config.yaml
n_head: 8
vocab_size: 8192
activation: "swiglu"
norm: "rmsnorm"
norm_place: "pre"
init_std_qkv: 0.04
optimizer: "muon_variant"
beta1: 0.9
grad_clip: 1.0
warmup_steps: 0
schedule: "wsd"
seq_len: 1024
steps: 7790
MLP neurons of a small language model. Each row is named by its layer, matrix (down: output weights) and neuron, and shows model dimensions 176-271. Each number is 128 + 32 x the weight over its row's rms, rounded and kept within 0 to 255. Numbers have three digits each. A neuron's up and down rows have the sign that makes its largest values positive.
After each neuron's rows, "raises" lists the tokens whose logits its output raises most directly, leaving later layers aside.

L3.down1430:107196119131110125157135123123164134041132077159122091125089114099153139151109104061168118118128092117114138122147118117153106117154159093142112136185049152088107098168160079151128204156072104120109076121142131100124156041111177112083144153178131147138089130088116139113116126150140171114
raises: "over", "ima", "lam", "nu", "ro"

L6.down1204:132130082102170110145125063130047100112061126085131105075109109064096137088120182141138165145174168087122111099167121176090106138131071132094120183163095046158106135094142102101142099169098107098119196124132124126161132188149132112127078114060086161142087153147168168149112113140093098162
raises: "qu", "che", "cent", "leg", "chin"

L6.down1249:130130089146166085152156159116128121161168123133122144201107147116102196112144113081118140102113132112183124087101141129109159187090094183171190112101167156061170190171164154145087132125157110135133130120134127150146115120072123160064112139097108066131097152091112127188152171089126180166
raises: " obtained", " provided", " made", " gained", " ordered"

L6.down192:114122183151153121083119138107105128064157089175085093099161114111076141045084097140170102128113119107190140154061132136091117087114084130055122174134143116107085110050053121137119122178154136121150096147100125116134128093131144089107149119098151108121135107137176085089167175095100099197
raises: "qu", "que", "quer", "wood", "ner"

L3.down1410:068146166106089113156142136154096089108107101164133134120101132134077078133088098171109181204149060134182167197124192122080154149124168116137098123092150083127125132147183117110156058126152126127132118138086077108122113129099148157127076104139165069186141181066200125101109140133131127036
raises: "ping", "ped", "bu", "une", "ment"

L3.down1420:116152115160148122141092128163111132110130192143169106152111056113137114161149132085139132081109129075098120133101125155123166137164152144097126067116096120103110141130089198161171099077113108089158113122122082110092133151166115135156061083172159115165130162154104121118137125163127157037
raises: "st", "est", " them", "ome", " its"

L6.down1562:128128150111155097102132101126132117146157172123129092154189196132144121113151103123097136089099087065140105118131110159150177148142189140120111061148163081151135150149141171118135080168118126141122118139101057141144084113164093144118123076172105102097121116154142106160123109111167046144
raises: "d", "nal", "ds", "n", "ne"

L6.down1069:157123135104108166094115158124117095150136166172097152189084132105107137096156167140150116120154125063095175087130067140133160130122115118091059155104129104165092153128099080182135157139115150143150131148119160044139103113102140106146163136191097149107162092101190080164069097105153159133
raises: "ches", "che", "rio", "ca", "uit"

L6.down1670:105120109141155187114109132161205113119193105132084076095106133175102102163102197126118122129130061085124098136179182145115116128193148140134149165192130142137125127116133106126118146135102108181093136141166111134130184114133087163102085132182122177182137135136114176083081108140100148134
raises: "line", "well", "stone", "down", "lin"

L6.down265:112136154090159141138108144172082205150159043115132119073081095127140101126159147089142152112075158106124123096084141147169113130089138129157110195156159133201181129096108179146142153109140143151073133105175126140119148116202151115097107099172134076173092129108135136118132129147167086131
raises: " 1989", " 1988", " 1985", " 1984", " 1995"

L3.down73:110182145111191084103182177107141139094132106114144122047138169093142132162122141174088131153053130126093150085063166205090155113140129164145133115141119144127133113096104108113137111145114137099104125105120146105116161188127123097143226131021120155106103108177162087125113113178105099122
raises: "abi", "iti", "sen", "van", "mission"

L6.down897:147175154124133104103057113149072136124120130123144142131070078084126118167142139110162118091133152156160163149108134131208191152070081128145129173106163121111157087165103137153131139090164109068074122101135126124059131138182158203143021116170149144126117114109133186133174174109127193143
raises: " 202", " 2025", " 2019", " 2024", " 2013"

L6.down531:209139116134153101150171142179151086144121111126068165111163105087087114114112138125133152131148196135086149132114132138098128139106120118063128150155134139167193150148121123075135135129124176097097125103130151133176129162124115167169091163129095149163154109088138073131178138107110137164
raises: "my", "mi", "nce", "me", "ays"

L6.down1488:155074071111163178164119111135096134146119108127121130103125205141109054163151171169098107133069102167088099153178142165171118133123162132129174126101152107142101098141135136109147160159123139172115109090114158138085125143156137149109120115131116131088156162073129165139144141108095143119
raises: "row", "ied", "nel", "n", "lie"

L6.down1365:120160203128191117151101108128135165090142122160083148133127129143142111142112132116132163118192094124149137124158191072132145118093149156081175137086135107161133118158092122144156153118145081132126134112120110131129067142114143119150110116069124184094104145147110127159153166093080120158
raises: "bu", "ech", "hr", "ec", "ev"

L6.down1480:181127095153115077137108175156150098122071133138173123127145141127160099127061140122130108156150167092112111095123142164090106193135121146105149106127152089085167089140140143156149142174165104095158153157119147111108060132135117136097163087157164116158114038118155152178162137161118134157
raises: "ff", "f", "en", "g", "ch"

L6.down996:123146183163092095089171069133131053081078114207105168165097168135121160152090138119070100130114094146124109118162091072150120132114119169089165155117137098199166129086105082155159157143165144177131119070143098175045170124126154035142157158135108156116215097166159117139074116139087125134
raises: "dom", "ess", "s", "ial", " himself"

L6.down349:132151131192127140100121118152135125132137149091104174099065120165176072107104083139151140100191098134122130149114123123134148126148079130146091100076107124153185042108135136139128143122165136162119152142113115135131130138132147138170178167059104118135139146116097149177183088084086132139
raises: " which", " whom", " whose", " question", " coll"

L6.down1302:076080074143126156120078168153140182134097088171117117159114107151148130143128150110082173195120127129089173124185191131099116116114095141072142122143148155106138121097160133084163119180085134204122107135126195092132099125127078114123115154162145131108163187145096125106127163124069165147
raises: "down", "over", "ade", " issue", "act"

L6.down56:170137102152180205163098131088078123097099179147139133131128144067114142100143145171112121117140151171100093171188132136098131145130100081128135118203143076077130117112176200107116164084096170115084161072123164155056125083166141117137137105156110093142110099088169134199145124078109151096
raises: "en", "w", "f", "ening", "ron"

L3.down128:101125137144160232141142078134101122104113162105086027098156151141090148148120118154084154104096084086111176111138143130079151163129101096053152144100125114117069138105140097125084077090151122134186113089135158097112121147155135135085138114191134138086142147099079087153121186109135105079
raises: "une", "en", "u", "uan", "una"

L6.down1354:222130085094175095119114172139117155132130167112114084129127158162103138126159158161093124098097091092097152084134189219127126095149099149116061201091137159119084107116166109079155121119113082117112092155022134073153077123123158085172140107115096202153177135115121158149170161133132109124
raises: "mi", "ms", "my", "m", "mo"

L6.down903:111158144176147169162112104147138129176142120138088136094126113080104080117140130095113148149130190110116064128128091096152145089136159158148109083140118078100102147112135155120075141065222156098111173190104171151058174087107153105128198121100170151152105123128131063088167110085077150140
raises: "ration", "er", "rated", "rative", "rator"